config.yaml
n_layer: 9
d_model: 192
n_head: 6
n_kv_head: 6
head_dim: 32
d_mlp: 768
vocab_size: 2048
activation: "gelu"
norm: "layernorm"
norm_place: "pre"
norm_eps: 1e-05
positions: "rope"
rope_base: 100000.0
rope_fraction: 0.5
qk_norm: false
attn_scale: 0.177
bias: "all"
tie_embeddings: false
parallel_block: true
init: "trunc"
init_std_qkv: 0.0375
init_std_o: 0.00884
init_std_up: 0.0375
init_std_down: 0.00442
optimizer: "adamw"
lr: 0.00205
beta1: 0.9
beta2: 0.99
weight_decay: 0.11
lr_head: 0.00751
grad_clip: 0.5
warmup_steps: 323
schedule: "wsd"
decay_fraction: 1.0
decay_shape: "linear"
final_lr_fraction: 0.0
batch_tokens: 32768
seq_len: 512
doc_mask: false
train_tokens: 261800000
steps: 7990
dataset: "wikipedia_en"
MLP neurons of a small language model. Each row is named by its layer, matrix (up: input weights; down: output weights) and neuron, and shows model dimensions 96-191. Each number is 128 + 24 x the weight over its row's rms, rounded and kept within 0 to 255.
Before each neuron's rows, "fires on" lists the tokens most often at its 100 highest values on Wikipedia text that the model never trained on.

fires on: " and", "on", " con", ",", " or", "P"
L4.up57 [128 101 121 100 104 190 159 120 157 169 130 169  80 106 107 155 151 130 101 140  81 150  80 104 130  68 117 143  89 155 128 103 122 130 141 132 167 152 117 130 171 161 103  98 121 115 106 114 143 154  97  96 132  78 160 101 141 101 151 132 141 114 122 153 149 121 126 149 136 138 126 138 128 141 123  79 139 149 115 150 123 132 106 161 148 129 135 121 118 107 184  99 125  69 103 112]
L4.down57 [126 139 132 147 150 123 135 147 106 148 133 136 116  94 125 128 141 107  90 167 166 131 104 155 125 127  82 133 140 101 100 123 118 144 129 120  72 151 118 137 109 143 151 142 172 127  91 106 131 120 134 153 142 165 119 149 160 119 135 101 156 151 152 141 127 138 106 100  98 132 150 109 131 120 165 102 154 121 134 121 150 163 147 116 128 151 136 172 160 144 125 144 140 129 140 155]

fires on: "port", "mmer", "L", "ent", "our", "ous"
L4.up194 [117  92 131 160 158 151 145 106 136  90 139 145 105 148 143 166 142 135 150 111 103 152 133  94 103 143 149  93 115 105 155 170 120 135 125 100  81 133 165 114 125 136 155 136 119  92 106 157 120 157 122 103 105 130 147 108 143 116 134 129 157 104 178 136 148 116 129 141 113 139 119 150 131 173 109  88 127 137 146 117  59 171 153 126 156 111 136  80 192 105 139 112 144 130 118 156]
L4.down194 [174 122 154 135 128 149 129 134 149 153 169 144 114 138 126 148 107 108  96 118  67 118 139  96 115 108 151 121  49  75 140 102 117 109 152 106 100 135  76 145 139 122 133 126 103 147 149 121 138 122 161  97 125  83 137 148 163 162 141 102 113 136  95 114 103 145 136 187 123 131  91 116 120 156 117 120 104 147 135 141 131 129 132 139 151  76 143 141 156 117 128 103 111 104 148 183]

fires on: " the", "ch", "y", "et", "ation"
L3.up490 [170 120 136 141 126 121 111  96 119 142  85 143  82 119 100 125 123  91 121 149 115 160 154 128 125 104 100 136 165 145 126 176 105 150 149 137 160 131 102  95 140  74 133 145 154 149 122 141 198 117 127 105 123 140 154 150  79 163 169  98 137 114 125 119 109 115 132 137 154 110 132 114 154 119 164 145 130 123 108  89 118 154  96 155 129 149 106 110 119 161 122 101 110 126 145 120]
L3.down490 [126 163 133 129 138 142  92 128 119 102 129 111 142 109 160 123 121 120 170 130 160 119 149  79 165 147  97 113 159 156 180 129 151 145 123 161  95  98 121 123 140  96 100  89 155 116 146 140 104 173 117 164 131  96 130  74 129 116 175 134 125 163 131 167  97 121  98 178 104 120 108 156 112 111 123 126 155 155 107 151 125 124 115 141 109 102 148 132 153  93 109 138 116 115 162 136]

fires on: " tr", "ade", "q", "ba", " b", ","
L3.up729 [120 124 120 133 141  70 172 141 151  92  83 155  73 138 106 137 109 149  81 125 120 139  95 144 135  96 143 105 141 149 121 181 124 160 145 146 113 117 102 101 153 127 121 164 135 121  99 111 154 153  80 143 119 144 170 146 123 115 119 129 126 132 129 100 150 143 129 142 147  81 174 167  67 177 133 129  73 123 153 132  86 128 125 150 141 138 109 113 132 138 158 111 118 123 113 112]
L3.down729 [108 128 153 142 144 121 121 132 115 143 149 120 154 154 133 106 107  63 104 127 147 132  97 155 132 144 137 139 101 141 118  98 126 101 180 153 155 116  87 142 152 125 116 123 152 198 141 142 127 118 117 157 132 154 114 155 127 157 114 128 136 126 118 131 114 134 134 112 108 117 195  94 135 124 110 115 149 117 166 104  84 146 104 136  83 163 135  89 172 138 142 133 136 132 118 134]

fires on: " Ri", "ve", "I", " U", "re", "ne"
L4.up368 [167 121 140 192 143 126  99 112 154 104 165 178 143 156 158 136 148 164 107  97 135 119 114 128 148 111 138  95 142 129 145 150 120 132 134 182  99  89 108 142 128 140  81 134 152 140 137 129 153 111  95 139 130 125 168 102 152 109 128 116 127 191 147 119 113 126 137 141 114  95 139 123  93 129 116  70 168 112 111 125 112 126 134 115 118 115 110 120  90 157 130 141 113 122 138 137]
L4.down368 [121 173 106 139 130 187 148 135 125 153 116  85 101 110 109 132  79 146 172 146 153 150 148 121 126 115 121 132 117  93 155 142 108 143 173 114 142 157 138 144 152  71  97 137 109 127 158  99 143 173  89 119 146  72 102 127 183 118 142 128 101 118 123 168 126 105 141 124 126 143 143 110 109  97 105 123 127 120 158 109 149 133 107 150 129  90 183  99 160 113 154 120 105 116 108 151]

fires on: "ed", "art", "x", "et", "om", "ma"
L3.up678 [115 151  81 133 126 135 142 129 106 184 123 139  94 130 118 117 160 177 160 126 118 149 121  87 123 151 137  98 114 125  95 147 120 145 115 138 106  60 123 139 144 118 101 147 115 120 111  94  75 115 125 128 147  95 142 130  90 146 130 144 139 115 107 152 142 133 114 113 101 158 136 171  65 148 119 132 163 119 114 103 114 144 146 161 131 134 178 164 110 112 173 121 140 169  99  98]
L3.down678 [155 144 137 153 112 149 132 107  93 149  80 141  94 130 136 110 140 143  93 128 106 139  85 143 112 113  77 155 125 162 166 153  84 150 100 117 163 108 148 127 102 121 103 131 146 135 126 165 139 142 119 127 159 142 111 126 106 119 162 133 117  82 125 117 147 117 112 169 148 135 150 112 135 133 124 132 121 136 104 167 146 131 146 115 171  99  96  81 153 158 125 120  98 115 135  91]

fires on: "op", "us", "nd", " Me", "or", "z"
L3.up74 [123 125 194 133 147 123 156 170 115 134 149 110 103 132 131 183 108 105 113 155  92 109 141 102 189 148 127 129 122 116 144 149 150 117 158 156 143 127 121 153 114 108  96  84 142 106 146 129 121 109 143 138 123 116 111 130  74 129  93 118 139 103 113 108 174  93 160 139 149 156 137 124  92 102 164 151  96 151 133 120 120 136  97 136 111 118 157 126 139 112 131 107 112 116 146 171]
L3.down74 [ 87 136 140 102 125 119 154 107 130  99 134 166 166 158 156 171 131 141 159 121 149 130 105  97 178 107 175 148 103 116 116 152 151  83 134  81 117  93 146 126 118 111 119 146 141 157 109 146 109 134 111 127 127 143 130 140  99 145  89  57 125 137  98 156 175  83 119 103 116 134 141  83 165 113 110 112 140 124 193 108 160 102 180 109 147 137 174 161  82 112 124 107 128 111 136 147]

fires on: "A", ")", "us", "el", "z", "les"
L4.up447 [117  95  80 115 122  96 138 110 105 110  65 126 110 131 105 128 149 112 152 114 142 137  87  95 100 128 133 139 148 159  91 160 169  94 133 135  87 132 134  88 127 154 156 180 117 115 119 107 155 136  92 154 154 166 119 112 113 150  81 170 132 113 102 152 108 126 124 133 108 121 141 123 112 121 124 117 141 140 108 113 112 143 171 126 145 140 137 108 132  85 149 140 107 123 142 147]
L4.down447 [142 141  87 135 122 106  73 141 136 133 103  76 103  95 126 124 125 149 119 104 138 137 136 146 130 121 137 131 167 104 147  93 180  69 103  94 118  95 152 138 104  93 144 121 137  86 154 154 127 113 127 155  91 132 152 141 104 132 124  93 122 147 149  91 154 107 122 121 113 130 112 113 115 178 138 159 147 124 102 183 131 147  97  92  98 111 109 117 158 146 111 121 109 133 130 110]

fires on: "re", "mb", "ve", "o", "d", "et"
L4.up731 [150 167 107 128 118 111  96  96 138 104 119 142 156 142 158 126 174 163 114 100 142 177 159 123 100 148 107 119 138 167 122 149 107 140 101 111 143 128 105 112 162 139 153 138 123 133 116 139 145  45 146  82 115  79 139 131 117 162 123 109 131 134 178 112 141 108 127 138 179 120 124 176 163 152 101  98 122 188 130 158 103 184  97 164 112 115 149 130 137 149 145 141 100 107 150 151]
L4.down731 [134 142 124 123 113 159  89 166  99 125 132 104 111  86 100 106 125 115 109 127 139 109 105 124 133 146 113 127 121  95 138 140 154 157 158 110 117 145 133 201 130 119  59 141 130  82 105 123 138 184 143 172 134 168 118  85 104 121 139 101 153  95  90 146 151 135 111 114 153 130 121  99 117 137 124 107 114 167 133 112 159 131 136 115 102 145 106  99 126 127 166 129 120 115  81 140]

fires on: "al", ":", "ne", "sa", "y", "ine"
L4.up265 [120  99 124  92 149 131 120 136 112 119 112 134 128 131 118 103 130 129 116 105 134 141 109 134 141  89 129 110 162 122 165 181 132 132 124 124 124 147  96 103 112 127  85 148 156 131 114 166 130  89 106  96 124 128 193  82 156 118 171 104 141 127 140 114 123 101 113  82 139 126 196 144 143 117 175 149 141 132  89  90 140 137 146 122 113 148 120  91 138 110 115 126 120  91 122 147]
L4.down265 [127  94 141 127 142 116  88 154 141  80  97 104 133 142  90 111 131 154 116 133 171 116 136 116 123 139 117 155 118 109 128 165 101 170 147  99 145 131 125 126 150 115 143 155 131  88 163 131 120 108 133 153 120  77  92 169  84 136 175 105  50 117 173 142 103 110 113 126 131 119 103 130 122 126 119 147 110 148 121 141 153 116 127 154 114  73 126 140 110 117 151 149 126 125 166 111]

fires on: "it", "r", "duc", "gin"
L3.up407 [126 152 178 109  89  86  85 130 164 144 132 147 122 143 141 181 143 124 147 129 133 119 118 140  92 113 133 148 140 135 155 109 151  96 169 193 151 118 133 136 137 126 154 134 134 102 163 141 135 108 115 115 126 123 136 146 131 109 132 198 156 128 116 148 174  91  98 145 129 122 116 114  75 123 146 127  62 114 114  92 154 177 163 163 116 137 120  84 147 102 107 103 114 125 147 154]
L3.down407 [150 123 112 133 109 109 127 152 102 155 135 146  94 141 128 145  84 121 125  35 111 152  85 185 133 128  88 158 122  83 134 154 150 144 159 108 100 133 146 166 145 152 127 132 113 129  82 106 112 113 108 134 143 155  90 105 130 167 139 132 172 118 163  96  91 133 140 145  76 142 101 114 117 165  92 102 152 120 146  94 104 100 125 142 178 137 116 145 115 141 120 177 116 115 119 135]

fires on: " E", "E", "om", "iv", "ud", "ed"
L4.up298 [152  99 138 171 121 120 120 124 147 139 104 116 100 142 114 112 156 165 105 121 150  90 125 128 133 136 158  97 127 124 126 147 125  85 146 152 129  72  76 151 167 131 108 106 160  63  98 116 114  95 126 102 120 165 158 126  68 129 124 134 133 134  95 136 134  96 132  84 111 112 157 125 121 127 134 123 141 107  97 120 122 155 180 151 146 101 133 169 156 157 150 116 121 101 146  96]
L4.down298 [138 174 156 121 120 142 139 165 129  95 100 125 113 141  88 140 138 106  97 137 147 138 141  99 132 172 146  89 143 117 183 114 122 104 119  96 150  92 157 170 132 132 172 166 143  92 146 155 109 138 144 133 101 116 152 115 149 162 176 136  76 124 131 122 178 124 162 133 120 122 142 122 136 133 130 125 108 102 108 129 130 118 144 141 121 158 135 169 118 121  62 117 108  86  97 164]

fires on: "one", "co", "me", "F", "ne", "ition"
L4.up113 [150 110 180 157 113 105  78 125 143 100 128  92  97 129 105 144 129 137 174 132  92 136 104 146 151 142 123 114 147 115 141 135 108 166 171 153 134 116 147 103 113 124 100 162 115 137 106  91 157  86 118 161 118  95 111 118 115 144 180 147 178 109 171  81 138  62 132 119 121 121 125 142 104 190 135 115 109 124 112 155  88 124 148 120 140 133  99 138 130 106 113 178 164 158 139  97]
L4.down113 [110 110 157 138 131 118 158 114 118 134  83  90 125 127 118  94 135 130  89  98 134 161 145 175 116 124 193 132 131 144 126 125 116  95 119 138 105 136 152 101 113 183 141 175 132 134 135 120 120 136 110 136 103 124 152 149 165 120 145 124 110 142 116 157 123  81 143  60 104 122 120 132  99 156 102 164 179 118 125 102  93 116 107  91 131 173 139 189  79 166 109 168 122 137 110 132]

fires on: "e", ":", "a", "ic", "al", " His"
L3.up235 [125  90 148 126 143 123 107 139 145 136  50 122  81 156 120 107 136 194 141  88 138 156  80  79  74 105 136 122 140 115 148  88 107 116  77 121 118 120  69 133 120 105  68 107 116 113 140 163  85 103 131 117 175 128 119 121 141 142 136  99 136 154 138  99 138 144 107 166 121 135 140 122 150 123 141 122 133 121  49 134 111 141 164 130 134 144 138 180  94 157 117 163 148 127 141 138]
L3.down235 [101  99 131 138 141 121 101  74 151 105 134 110  67 112 118 132 116 118  95 139 150 148 150 191 129 124 136 149 155 146  79 157 141 136 167 141 126 132 152 112 139 110 165 120 121 138 145 108 160 202 116 173 120 104 125 115  96  91 157  71 127 104 121 153 127 108 149  88 144 132 107 121  95 143 127 108 120 136 111 114 112 117 123 164 147 116 152 100 142 160 114  96 106  92  98 128]

fires on: "e", "ly", "et", "y", "v", "li"
L4.up346 [123 120 143 125 132 146 139 134 117 127 109 142 109 121 127 137 123 114  85 134 133 135 127 160 161  73 123  78 105 130 160 158 126 158 121 117 122 101 118  98 122 123 134  84 151 139 134 122 172 128 142 171 136 132 118 136  99 182 122 130 136 109 143 116 163 117 102 158 173 128 169 120 114 111 145 119 166 148 109 144 104 142 128 212 122  92 132 113 128 151 156 148  84 142 162 119]
L4.down346 [146 174 101 152 136 140 130 111 113 132 144 109 131  94 125 136 113 141 143 143  90 151 153 160  97 105  71 101 129 120 120 139  83 167 146 108 130 114  65 120 149 123 109 196 122 100 123 108  93 152 108 143 151 143 102  75 158  79 129 176 124 124 126 138  81 145 173 115 100 130 125 118 146 110 102 145 138 154 125 120 125 171  93  89 132 127 121 145 145  97 131 162 160 130  83 161]